{"head_dim": 32, "bias": "none", "init_std_o": 0.0, "beta2": 0.95, "lr_head": 0.00539}
MLP neurons of a small language model. Each row is named by its layer, matrix (gate and up: input weights) and neuron, and shows model dimensions 16-143. Each number is 128 + 24 x the weight over its row's rms, rounded and kept within 0 to 255. Numbers have three digits each. A neuron's up and down rows have the sign that makes its largest values positive.
After each neuron's rows, "fires after" lists the tokens most often just before its 100 highest values on Wikipedia text that the model never trained on. A number after a token or word is its count.

L5.gate160:129152127114141156112098141115091161170175092125125157122089141099125149098108120072120155140131085097140112170109137107137110185123069127095129151106119144128118159147122125155146136102130114141159142161133087159131161118121150155099126124091148120165105178183117157146119150114145126116144174094102111123099133096120101126154152132105142150117135151136118080107144155126132109091191
L5.up160:144114124111075179140145125155143105149116126133130113147092139134124157117126120128127159155099119156140143179150136084085140115119116121135121139159122175092131186106141132163130139123111086119131156130097113146118154128142158158110121176120135112147118123141106152113155101126135092125129151196152164124127129120094122115140125074073195102151148143089111132140083105146135144105131
fires after: "t" 15, " n" 13, " t" 10, " " 7, "am" 6, "ort" 4

L5.gate375:122156098133162140139116162200138161097152137129158128103185095141134093093069122129129175131129109108138124119126171121138082109149109114120149115122155122147088165127135135103138143119093135126133157129171102154115192137102120171168084137158079166126106118117117097137134140122147113136136114108152105159113132115169148146135122138113118105132133126103103154165119154184092171075143
L5.up375:122146166124119131128161127097117089104135105110130124107167129141118151165110142125080161130170123092140112114102152138143116100167158140131126116159115095113110139143124129120093127128128121156124112163125154171158143150111190133132133125164124126153141144122120152177138105167181166161117088177127086153141132110079127111103095106136128161145136144135152086169079116152120150105127
fires after: " m" 46, " M" 28, "m" 10

L5.gate169:155138102125123162137127106191120152178128120115099184095131135139090112133161107075107123139163142127135137168170118153124146146120138100164110127125127122135123117159149080098130130060113145142101112109191101127132130105158149116155177161133148131163149091126109138104120129138146115122138091141166132109096101165114095122112118114130114134149115120097133095117142143135103159086126
L5.up169:134146118110145110108126120120098139129122119163127133147105153141155157097124108107086150127153123146140153123167102132146142090118076115114117097137143138113148088122089083117110073173141118110183132078110150154135147165175125125156183116140174113116157105084115106110122137073150125119121094143101119122153135135151092104124122153139176140143150158113126164082098116124135147128096
fires after: " f" 17, " g" 8, " ear" 8, " th" 7, " b" 6, " w" 6

L5.gate113:115136144140140139147157119144118137151099111121167101092089140130181187089116095092140125118161110130117172124118127140160096155126115139117124095152175141146127148135126139110157111138130128106178145103109116108122138104143129111122059150111090127163168093127116112136158124159134102132177141145127112122154149145128180154099122132103176126142121133089085085139141117145112105137126
L5.up113:085137122139114140133170121141123129112140112142161151119136158142131142138166098122153140159124102070143093101175129110104101177149138127158201132156160080116169165081105139101137139117128122115105131140094170125098105159138145149147127123119142136130069149122123115132152147115110096156144108164138137135129105136140133113120149098103113116134134125108100088066140132158107104107151
fires after: "p" 36, " pro" 14, " p" 11, "ap" 7, " P" 4, "pp" 4

L5.gate376:119152132117126111163127190138101135168125114130112157080143141098185129101124123141142144178105124111111088150147126116142143135088107148121075137143105117081083112109095120109110127101142117154106144183156089109100104130153156157110110151147115118161162107110089106130164120139126099121130090127147114133111136122116141086156140138122154117173177144139116124119125098145119165116144
L5.up376:105116112210125085070099111131153132101125097126108142142100204117134112108135108101104158168132118134147112156117125094140116144100092153107132153130084088099121091082116107138141141123136174110118124145106080140121117152122135125163125140138189119114119158119110165144098126129124137112135139115078120121125106178146133130140102097100140117102133141144159138087137151125158146165120
fires after: " f" 36, " s" 8, " t" 7, " se" 7, "te" 6, "ver" 6

L5.gate334:128153129142149127135104162115115137137181084141109179142107130114145122147152127093113143126144090090108139121124144163150117145132136132122088134081145148080124131141113090150108113097112101139117121156138115138131161107111156146125150104108153181130097125129117178124130115106167083146113112116172082095157133124111150111141142141106098160169156159119136123128123155149131135122085
L5.up334:132128115130125127160167152106121137154136146092133149158126118120159110150126097110114080139136135120105141173139096143174134134138118154154081152160135123108141130160102143115138103153119153125152092145080163129167132162097130131126174153105098060133134140088112141171097148136181110120124140146139125134166131160120140136097159138149141124078091117113093163115109140140175109139120
fires after: " m" 31, "ver" 22, " f" 6

L5.gate378:169102111149152185079160114130142146122112133160114108107131088082157177128128106152123114138151086105137122136127163119144109142092123141087130139116110098116087109130203115142152118135134148125180109096124131135111129141114127132161112164114160079143122146164120146129194123114142160149169135101129119160121116155153128116126127097129160151115100165105111118120127143116121112116148
L5.up378:186101094147115144122108104141139109084116130115115142130131092106132162134096132115135099156103120150148141094096169100133120176141132124083145149159093165102129151061166109115139123102118111088097110092129118104148124114128106100140139141128141112159107143125139111096199112115123119101150169105126129125100154123098109166083114129131138152112123128120127129138114148112140093123168
fires after: "c" 25, "ad" 11, "p" 9, "b" 7, "ac" 7, "ot" 5

L5.gate26:099084075103140151127141194141123131112152125110127138066104120107162159095093143146152085130121109123080102139119143177125101150113127169136140138141085126099150092123131150115148163120140172111150105113153117102105113143145127144142097137099105127079149138131095144169140106161125115126145111134159081154129150139130104152142144113143156112129122104106146165154158142122148101168136
L5.up26:134107165085123134108093087145123130166072112130145123127131144122133146137124099112125110104127099109117144111086156185115103119155079145149132141128101142135133122151125146121130100127100091086146179142154135111172120118152141148142131125123141170123125093121116105098103103164149162138090120133173100147158100103109087127140137127131120116157130106109108140094129107123142112148124
fires after: "p" 61, "ep" 10, "pr" 5, "is" 5, " ass" 5

L5.gate48:137151098146152182108149156140135110173107072120148167117110189119123137147124107114098133168104121128118104142119133179163134126128139121140070148091140118133128127140165136100101131125150162190176152145113132097114128136151161129151118105112160154148128140124113131157183146133162119133117108142087107146121121153114108144114114108121144138132121169103123080143136154179127099130141
L5.up48:104122129169153113119066137148152144107101093155114120138122151090113122117128133137064149146120173102095105106171093109149120137141102150119104108099115136094106127116096125124123109186106110149083141166107156151113108175147113089117132118109159102130142105103116121094140152160118146121168149126078138137102149155156132085139121097160145141115152150100112109121131139140142144112113
fires after: " f" 31, " F" 18, "f" 11, " h" 7, " o" 6, "ed" 4

L5.gate174:134124089126134123125110126156096140111114132125111150126131164118184113090131105133110130135127094147117092162145162130155139140092071124140129116128105094086110150120087185101135108104181145121134177178122101149120137086122101128121122090139149135143139129140110159150131108080123157138149126079149071124116166201160117137134133075121146087139079142124122121135153135150127154114141
L5.up174:127151120164127162114114157159121117174126129155156107144126117151078155115117072115082167119104109116122094161104157133119120085118111115140133106116148155126129103103131096102136123096114139108110137156127126126123157139136152131119085119127162158079093133055145152106145159168140142114129149105099150090096166123102094122108172153130100141134107154128147099151126107102107138117116
fires after: " H" 18, "up" 9, "." 8, "f" 8, " F" 8, " h" 7

L5.gate247:076150111136126121137076157170105126130166121117159136143116126105123128137070132154067123136121082149104155106128129172189132110122083148133122119132103144115103139144116124130127162108136123135130147139098135109137155130166159129133108121123113147140127168115142161133091069090150111168125090144114111168148170102152130098145109118122134138123117121112087107161088122154137113099147
L5.up247:132135124177103102149111111156130115139134141115094158130120127090152124134114134181128109166102091180137147112161137143141139125146144157093123131101180104096092106162130111127129122124097104121150155141130155134176167160190136128127145165154121150134133150059122125139139120154168120159119126147115114141131129130158113156132128095093140171099163144115134132158147119100154112113174
fires after: " m" 40, " are" 6, " is" 6, "is" 4

L5.gate30:147150087110135080092110122125131115138122156125137107128125141119166147125068074096133112117125137127144106131137139135150144147117148141080137151111106125122119104154164141104129151133085127126158143120129170123085159146136172127109154154136137160114167150090093144144126075172134153128082118154160116128144118137113117129085139154136090125160085172137136116116106145167086095141125
L5.up30:129101146092116133118092115136112142146155105105165181158111179108150138131106148095142113122139156122130138128143090172106115177094122125096101164127131134133163116184137125119131125113069135162106127125111211135123125142164101117117141132125141092147111134150104099108111133154117107163175131129153102105144128146142087101097141132145129136118155110111111087137094153140083113141146
fires after: "f" 26, "p" 13, "erson" 9, " b" 7, " f" 6

L5.gate291:148129135145202145106118141148155135107102100150124089118128179132158143136132090140099187096118142111141106119128073174128136114117109105136148134153151142150123149119089110128149131145163149130166161097104128119146161134123146119113147152151176095132136146128119136128131130160176088137161132120141115139110133159134174130143106133119070089126094118180125124077129125139160176155136
L5.up291:154108158126119137100166111148127132150125099109126154084118153131190109115131154164104117115102111148098116160130097160093138145112132091094134130158084150151169119151115106095129097186126147105157135118109103147170127093115113143159147150140134111139144135106103077128099165102129100129122121162188107138095120182116146110124164133147101138128093174175155123152149186132117136108159
fires after: " f" 24, "l" 12, "f" 10, " te" 6, "oot" 6

L5.gate275:119088120107120167135135139099173127109161106138110108144130148109169133093111111147083101136154111120114133148116112120159121158171100131115128110088131128131127136146144144122141147130185150142117087121159137189056132132113159156114102089156120122161191114147145122131114139114161112135138107148094131149098128164152109138163175106134138098109141121091105126159138126189119115114122
L5.up275:122127098117093145130151155128093137166186122147143167176150106144170154149155124110156108112118105143123126141084118084126115153109122137136120146095143152155130142136119147079144092110094139132121142120097138149132154103122150109120094170155143142120144135091091148100149126177163106099135077186154138136123106118107116136129108154091118125120117132128160111162120137131116131153091
fires after: "f" 24, "p" 17, " f" 12, " e" 7, "c" 5

L5.gate24:159149128148155131088102145153156172139113123123116121108130157124106109132198110146087161174120105110149081127137133138110131123100124089117093100112121178140132163162153154162083148112126098113147119126098108159119146132102149168155120153140153111150096110127097141155095133138106105116121127059148095123110175108133128128136119106125143134158151140154123143120147142111083152078102
L5.up24:114117150141124134115170147136119139123141118109083057108139145107158151091136113143126168135134105090132166092090067144105145137132183162136085162148156104141113127141153100161137139159134086156132091124145123113130111119179134099128122110133143154138108152109136177095101138112165123101103122113131113107158117104102112127147111122109125125095115109149127096154115102157165141132113
fires after: " t" 13, " " 13, "u" 8, "w" 7, " se" 6, "t" 6

L5.gate203:098146099144126114118083152111120125100193141130126095096135112119169144111127136099113120107178126066115107164109146113118121138139091117167146095163108149148148150130145143096160096151159122153120140148123090111116134139173131159118101117136148117146148108141125162130113074119120121132125118136149140126143170160159134165122132135128086090126149151142170103146122118130154173135147
L5.up203:095149103126132172113136146120174164132074113168114154140091179116133122134115155141140112101131101133105056179145079131141129140138131118100105132122140164111109134100093142141115160153143090085124161132150139127134083138138158153114100113164091103103101166123138161153123136134108184143136114154152146126134113142119134133153138149107110090142142144117124137118154144073132128154164
fires after: " p" 19, "p" 17, " c" 12, " f" 10, "P" 5, " of" 4

L5.gate194:140091124159142153144138118099137162105134125170148185100133182116182148151107143119161150100113088128120099152136113145140114140161134133112147115108155103122128173081108134113137108150098151126173186133126131100147131113159099133099113128129098138100148114098125116140105155143171149106173123143145116150141129095158122141099147140143119114135064137122108122114137118149125110105102
L5.up194:139107070142109137127138127126153110143137098147087093108092133136135141147154145132128137122157126138115132132091116108149138120135104156120123099106088116116092114094143108113150086120114133147131121164117142111147123135101179117208132153113138091145104071126105123126119109094164195135083133134114156086127141121088123186134131045127139135126113178152147093131133143134106109122139
fires after: "p" 14, " P" 10, " Con" 10, " app" 8, " con" 7, "c" 7

L5.gate248:130116157144137120123128136129136150124133122104133126150198183169128174145129140119153136158142113141106130123152153124107133102100099134086097156142111071104141090140143134180135112153112130161090148137089100101122100106129164135163151155140129130130123109109122098108129138124107099146117126113123104059113136142104117128115158132113161158134143126114115117141134096152138131132134
L5.up248:147129158118156103175138171170152138144157131128156128122119164073115141115151138128155120135103138099122100122142151135105096141174126110155100137105114119108145152147126097113177125107142137182117142116122086121108140124125093113134140121146132108176094146114119126151125150145090115143129110116163088110103134170200094113119141118135100137172152100111112089120134159144180134122120
fires after: " f" 22, " th" 14, "ver" 10, " se" 8, " e" 7, " he" 7

L5.gate31:104127108160144125146126104172122177115134121146166107110134120143124097136131162180122122122153116132135091126152134141121087115124113117118112127134169129108091140132145128129122095109121152147100176111150109084132177149115148153115106143149127125128094147100104122153114117103152133135126138133119115125130131173139114134117094113099102157123133171074151116155102175125108180081089
L5.up31:109112102125098148172108130141156107134114137128155109120171123119090126100159145113176138129140111072146116114115125114123124142118140153119118136115097085098086143138152085092162131111094153097097150130135129125100144125161132120145110135164131104123138186082122137079090115154133067131140127169094134113170115142165117122124100146089143131104131101125121125128164068154122170135126
fires after: " f" 17, " m" 17, " Le" 7, " M" 7, " W" 6

L5.gate5:132158127098117141124126122125100160132083084140119113153156192106123093128118070125108123152124117126158136151109118173160116123147096158136089086106160169141086103152112156162151124152114148129156130088116171155086162133130189145081133113119134127158168133110094142143159144114128140125143109084115116151111144122177116140101180108150110089104135127094085149121103100158124151089112
L5.up5:123133157140110150082138095078125117148167095115140174139100157134120162133136125083095141150153145135145198146120171134135130125153144139133146139128152124097119123140133134086108074126125191138094103136075110125134135114119112128159132116127149138179122155125130108112121065163128123144154115150123146089134144091095117147116131144078116148123167141098149124124085108101104118092117
fires after: " M" 32, " m" 23, "ver" 13, "p" 12

L5.gate207:114089164124122135160111131089109158138135099088105110136133133137124082112097097138125126136165119105121121150147134180129102079167135143169074136113091107111140112163150185107141146181096138170157126143139103134125139075117119150145152100131121091145138093135125121116144095132141078109165108131132095131136113130116148126142122111145165108132156111109099110143079135128092173092115
L5.up207:127123132185138126090122105129159149125115118127166127098125153113127163110127135126135146137118152137128141148119132116138133108099098109131106072174126125090129108162155121167127138131117114101120117139096175141174145156129133116161141112077094144165108125131119144117140159103118114143104097090146184099144157099167103078132128153105134108149115152135162085142138129140118110142137
fires after: " m" 25, " M" 24, " h" 12, "a" 10, " H" 9, "in" 7